Part of a small language model's weights: 6 heads of 32.
MLP neurons of a small language model. Each row is named by its layer, matrix (up: input weights) and neuron, and shows model dimensions 0-127. Each number is 128 + 24 x the weight over its row's rms, rounded and kept within 0 to 255. Numbers have three digits each.
After each neuron's rows, "fires on" lists the tokens most often at its 100 highest values on Wikipedia text that the model never trained on.

L4.up19:124136189135116099131125131104125131110170125117093164079149152096148133140124080144117157126153146144120081152184111135126092179123158145143160126117099134116142093135110103151124137092153133143097119107139102120131118158131134153142105125101064132109119111115175136124114126135149101094125119134141123070126070106105125122127110129095108143093166087124140133134128121129097186103147
fires on: "it", "op", "d", "t", "ot", "art"

L3.up151:138156126090146141127117133124135109133142106164123174123137169115174122138087161152156104112101181136113072164118122096139141079117154086133102139103157086125128142110141141110135116107096144159125179104144142135150102135165133147111100116123111161154127130106143130136114151128173110154141147109129101108161135135105086158107128108151103163082091149101120162072149143180134168147123
fires on: " m", " W", " L", " w", " B"

L5.up219:167121093148137132152154125135078104142130094111106159119168115136117102103183123148127109159121131145135168108097139093139111096175137116106100095183131139173135120103147160127142171158134144092143117123100152163138125144163157127093162082150070124129117144139132084141104136138140099099105113151144071094124127145137120127104105114136136141092159141126127117079139107090158095139150
fires on: " S", " g", "A", " G", "i", "s"

L5.up762:138192118137142070127105133128125091189114172115118140118105117066116115131132124118101126097124115127116143117153152134104098087147114105161130104154104118144117117080126154155081141139094175176161132108131151137117139150151132173098134129106090151147122145085109147095147161118145147132123157121130084130105137129118143121140153104127144106115123132172121134114129086149125123120140
fires on: "in", "t", "s", "ut", "et", "at"

L4.up688:090148126115138130106145150141121082155103098138137157136116112123174141140094116106130098130098126147123153085124098134128115143137099130151140159141148138116086133108148118166146125083116163117100120168101093107136100106099103127110150143136080154121126158123156080140138161159139121178154155090162127100157175135106090138104164106130142151152098111112168127114075139114140143146124
fires on: "e", "y", "f", "ce", "cc"

L5.up201:109108143128107109137102145120125129158109092127085137107120095119139167113121122114080128134125086130122132108173106156108109162109128132128143142108144118106134114083133172167063163136152151157137110141128118107166145091163149131123142103134139131174119102115149151146147140139175117095121110124133122133129125089159073121166127130132132182142131100139155081126080136166136136130127
fires on: " re", "c", " of", "ti", "ent", " was"

L5.up193:144151181079116130158140105135105119158113143125106119123127128098151113133110141126095113189120156149123100101097097111102143137109126160153124111149137108134084119111149172108156133089105156149122098102146103143127103152092119121133114102163072124131142139144117119093152150131164125152099137114126138100114137182119074095126132154099096142113181134178121099110126150127146156148131
fires on: "y", "ri", " United", "an", "ight", "ce"

L5.up399:076142142105143116139124133124148068195112162107139137116110151129149121163158085159094128141117144160103153120114161121132089119141123153176121127138091144187100127090086148125126123141128125158130169129100084107118106103114128177117132107137145115132139125120143145114133148122110136106153133119105103114137101083159151119128171113182119133120156103134164118100115102114187104122145
fires on: "au", "-", " In", "f", "p"

L3.up728:095141122108120159139125094122124115132152120121140110121151096115132163133119146148078108138124132143095114101142097142153115113105070129158124129133125084136084127127154130137153129125120154130104090123153088107146116103096131134097130155131106158099109103144142066154101146137160102176098115145095109081121123173148151123126124142122113125130172130121119077122169156135169143175110
fires on: "y", "ce", "hi", "it", "cu"

L4.up672:103127119146135128117129138124119134123105115143131165127143108124149152167098118114122161127126136149138139125130130091139111065126139135091152103116108125157125140094112108130143134127161133148075136166158191150100161130128126111119078072138111123084078133072102158117118144166153095145157143126141161135200150105151103103136128139130140151149155097115135136110098154153127156111100
fires on: "ward", "p", "s", " as", "t", "f"

L3.up266:141128137104144153131112134135115114150167145118128166112098121081148123136122093179076113157151167142119109115143141146137078144119100165126108141093117108152094108102102135095091078143142141128184112109118129148133136112156122078152133101150111181140110108101110084105156131156124116157127156115160123079112153133149121137116128111162126163104126105124134176099151132144158096136131
fires on: "f", "t", "y", " Th"

L4.up586:141183183108125130114144149157123093131125111144141156093084110102128103175154084095138126106149150124123115133171125126128083091138085145160125103105128102168107119108063119133136154118140146134112145144112138139122120104132131116080164112114147152120123119062117143094102100120129136171149065142143157111115127110117192145138129135166095120130099152161118112137163123118114121145129
fires on: ".", "et", "x", "g", "on"

L5.up33:083118127084137109108144129127155115153124115138141128162159100110127158165112078148086117134126186129153154148133125100101109091132111122177138078145128129156131119129120148141138093107155136117136104138120198169110140167136145115125146092139080104116121136083106109076128139132148083122109158127131070090098116113123116135130144112143152164129130102151167148139143100078169141101137
fires on: "s", "mi", "f", "t", "am"

L3.up568:143148144138122092119138102147158100100144087114173124098057149152164110139106093136105130161122129152131087146121112113144134147155138161115135117110141086143132133130108145113090135061116129171135152131120135136137127110146148108107157111064091144108122142127132130142108126139119176082169079140134146104149148081153106139133118096165102168145101101125152203102140135127087164119150
fires on: " V", "op", "S", " over", "ent", "ver"

L5.up564:155147133119111121129112156192123135158135126140128145148160111106135096125102092147115125122117139129114140126130123136136100102118162123157162073124147094154087131145139147096153111091128152138146114140141123125134143114154132142093150143087063185132110159100154159124136124107113121119140099076085140106123184133142083131109138140112087131121162148116172115090142139134144124126120
fires on: " one", "et", "t", " ", " some"

L3.up193:124143122156139125137153121162104109115122118099115165090118112092116144117125151126168100106149113172134120083110059151121136123160124126110160131141156126123113092115129138100101123135113153133117132103108098129115131149167119150109139162109111110158082126180169119140116147144152139125155109106135123124157142150088098133109136136161091117138116084091132172107133116095097130163157
fires on: "s", "e", "us", "le"

L5.up102:114138169143109127094125147132129144146126106165103137113127116087134197131115099094093111123151162116098102162195141158085151150146091109179126103092137107175135082123093140173082119059111142142122097139157126133158090115142099147156117108152116138143120129108153130121132133137131099134133102078110096151119154097114129115103171137145152126139119157126166165130104139086117163137114
fires on: "al", "s", "ar", "op", "up", "d"

L5.up597:146161172116144082166136098131150128122079118167146151106079125089141120158147150103109182129148160141094134169120137157138114123178101124121112143121105120171105121092131112117145130113127134115143153100141131153127128102134111104129119109132160108130060138130119122120118116146159138156167130113132098132139153100136166114094155155163113154144111132174127088109100101085095132123128
fires on: " known", "er", "ly", "ir", "="

L5.up172:101143143115139144105127129123117132164093140142126146131101134094160078140092138148116157166086096114097101114127100126127107103136121111134139137115133126136095107112123184142111110157109115155170128157161141131119112128121136160095128112096095132119127107139152096162130143104161132123142127068061113140105135184154099133133160151089119170124099122093098169137140143129092120159081
fires on: "er", "el", "re", ",", "ll", "t"

L4.up539:137110128125118139106157138129130148172163141156113158113141115090126101172129128140096147111146084120130099114106149090145111096114095138151150100141129105130097096120107099116124082144125139113129094155141150143133141145107149118154112086120124152121121125070147155115068144147146073159122149141129087094124162127129136132103143165118128106124157117131098141125111136155163150128161
fires on: "s", "ure", "y"

L3.up150:161163172091149125143153149178142073119145132136109136082171159134120129176117085125128136112100063126119125119165135109144107147160100134095125123170126092135096168121104118182115136116085158106122132133131110147128115140124136140118087117103112102151123120122116089093130110124150091131172114130127086128114131108141144116163115124181124175135128111133110143116087144103141193160166
fires on: "s", "et", "ed", "el", "t"

L3.up185:097109129100138160117163118132121106120128083135132132117154121159150106167137110156161104111107116141115138112124138117150123097123132158103113100129090083087142131121104138186140127134146102110128090100117134183135082128158168140131109123141164087139102126124140113121108154135144113126128137158148043121130107155142161131125108181121181150133122133100153106123137129116163102097137
fires on: "s", "A", "ta", "ja", "la", "ence"

L5.up474:071154122113137099167126101166164103108137093110079160120123118127171156086135126149144115149127105107125113124122127142151140133138110127102133138134173124165127124121167181172144117107110111111116165101104114099125038082158147139126123136111181112130092102125151142131104166163099146119159117115154108129128167129116146124153145144169087156121124080111128137141131107086144119157119
fires on: ":", "st", "de", "ef", "re", " De"

L3.up227:129112134148143108125140169143105076092120140103147121113105116065147119168114184151131098139118129156134111120124101150136161120146101106109072143114129095212127140133137140126147105153132154155133144155112079125119114091140137118129153152124106112138108114123156125133165142127112089131101084130125124100165141139103112127146127138171118141134109164115181145132130119098126165163140
fires on: "e", "s", "u"

L4.up241:147156163120143133120119142155118123155161127094159156078076167109126142145123123118148139126131113156116117145147091123116122125139155138127185110129106051112100084135117126107135080126125108154127113141126113120123155145138168175097130114084107177138129152126129152094110136123148105146127109107106140120154160162122096106166181131116128113119137120138130148137128172124104110158100
fires on: "re", "ot", "ell", "ver", "t", "et"

L4.up722:112135147132120124096104111170136128130123109119195149108111142126143144117090075145119083137126145152045113137130127172134121116114098132147151103151133096160120117117135181108146111131129180134139094135086136128143127155133141116113114143156147127086099085105110123109157160125130147151108135143107133117155139097140097119122141124108109146109127081098167117123152132126169104143145
fires on: "son", "f", "t", ":", "ce", "op"

L3.up305:129115128127056102151138094175147135117143126143105125143097128112130133099155165123109081141143116152102109130152126111129160131101120136080106120161164083122143116077131162155104169111100148099100138116100128158124125093118145140101127104139130114146117121135124152147103173125095114103132075131141136132205150153153143116166123170100140129085100120142131162140132124090140108077106
fires on: ":", "re", " River", "c", "one"

L3.up263:142119129101125103144164106157104127139148118129142125101134117079155141149106130128147139147113102127139126127093140121139117085147125150111113134099153087127154105093078113127108112118116123106139161137118166129124148124153124098134133087130126163133085131147127097121077137141113101118130114151153144092125155123110089159101127140115139113085149105084127191079183168131126170146134
fires on: "s", "S", "'", "L", "re"

L5.up242:144124112128146134184119145106147100151116143113113139072080132132141135182146123148112125154163147158183155096093096099129149118121135103139094167082081150085153103127166117153132158131119163114130114132106141128147128117129123145147132086090113108129159135091146127127133163122156093095136139135112079096123131165108130119143147120112136160107162132135124127123184121179090098100100
fires on: "p", "po", "b", "ri"

L4.up458:136175173168113100095102166137141114165076124140106137057111108128130128156119123114107125155103121127103128112111177155127130109088120135111129141115117122180117140128089178162112118142141152135135155116103154141119093125139135162126133139136140145119137127126128086118132134126116106154126124110103162111120173097142146127148115166105119151129133085169131115111156114114151137153100
fires on: "on", "ation", "e", ".", "n"

L4.up327:153142143143124097130105107125106119088158075122116187120140088101111105116155117118076101151122154129138111127136110125151117154153163107138093144108100123171093138110153130131123165142096160159144181099110118112197150126124152121088163106134161138095101114145106108149142129092121077140121132129146130126144117148093136126135115158116145133079152099086135149104142139115119175142164
fires on: "e", "a", "o", "la", "k", "ad"

L4.up191:096168122162141110173105178147136121130133132146140103112047144126164131138050094133138139128102181135135151087138138113092098094104126138116134139101105109148143131130099145128087124106105141106120164180129134108177144133106142145098159117104142175121129152110107132120106128138182096119152112099162147122144117139084140070131143102146146154108108154158130142135138151106114164164142
fires on: " on", "on", "ri", " than", ".", "lin"

L5.up284:105128139147118135107114164114085117112155096104073131129118131128141117099122120107129126163103146118106129147133171103140134147149139132139124095089119120090115100143091162139123103109117088148134173107135086122160126173095139099129115091103160184132139093168151078168147113127113118127162093104167119113112114158089124100150125135140133176112178106141146118114114145171100151107157
fires on: " |", "′", "f", "″", "for", "ft"

L5.up459:134170099108134126137124116114082118151118095132140156164143115153115159167126097156106120103127126149102116141144109141133101102132150065109127105146104099158112119113073124133143110118081144149115137105103120099137100150153131118096142129158152164101077092084128156098117115130172099172141087152101107120111169126130132113120147182117088125115147091111108134099146141089128125183178
fires on: "ov", "n", "l", ":", " R"

L4.up441:129153121169117097130109143136137117126104137139103145143099120147147178100128141089100081148116143124158082121124067135112108131132107125108115150130108128165102101089166135137147133116137112162149150114098094136157156138160117139122130146134091117178114125129138119132090152117170099132119108108100153117132136159117143135143138119122168143101120136111108138061113105127101161098124
fires on: "e", "o", "s", "ol", "l", "c"

L5.up393:140111152082146117143149108172136112166093125115110162128103103115148124142126128154134111151104105106129075089178139124176122137103142163097108147156157116117068124107095135155103129084135132134127140099140135120149090136138124157142133138162128120095125154137180132152126138158169143117144134118140098123128128108151103128145115129154121127149160135097172074115131156129109140136143
fires on: " was", " ", " (", "ent"

L4.up720:087153144118164111140160116112131099120113124142119127118109146067162090098155099124112128138106133171126116132111093108121090115138182105099119154136111134164118116074132117097157127146161142118094171092075111092137141122123159159120118103091132119133124093140105115140141145127122117143106109104097140047132173112150092156114158135133136152138110103080130142134103127117146122150108
fires on: "O", "on", "t", "B", "u", "R"

L5.up174:099135146080113126075155160123098072162128116129115126122118093087140143132122130142103101129086125186126121126111167168142121096151100126160108092134125108114099138134107112126149141130153120180072100116096164184171116142148123079156161162139121192124126135168130093135115158115140143106157120121153135115176137134114136149156135137136120132125115122115164151129173092146124129097124
fires on: "M", "H", "th", "ph", "cc", " all"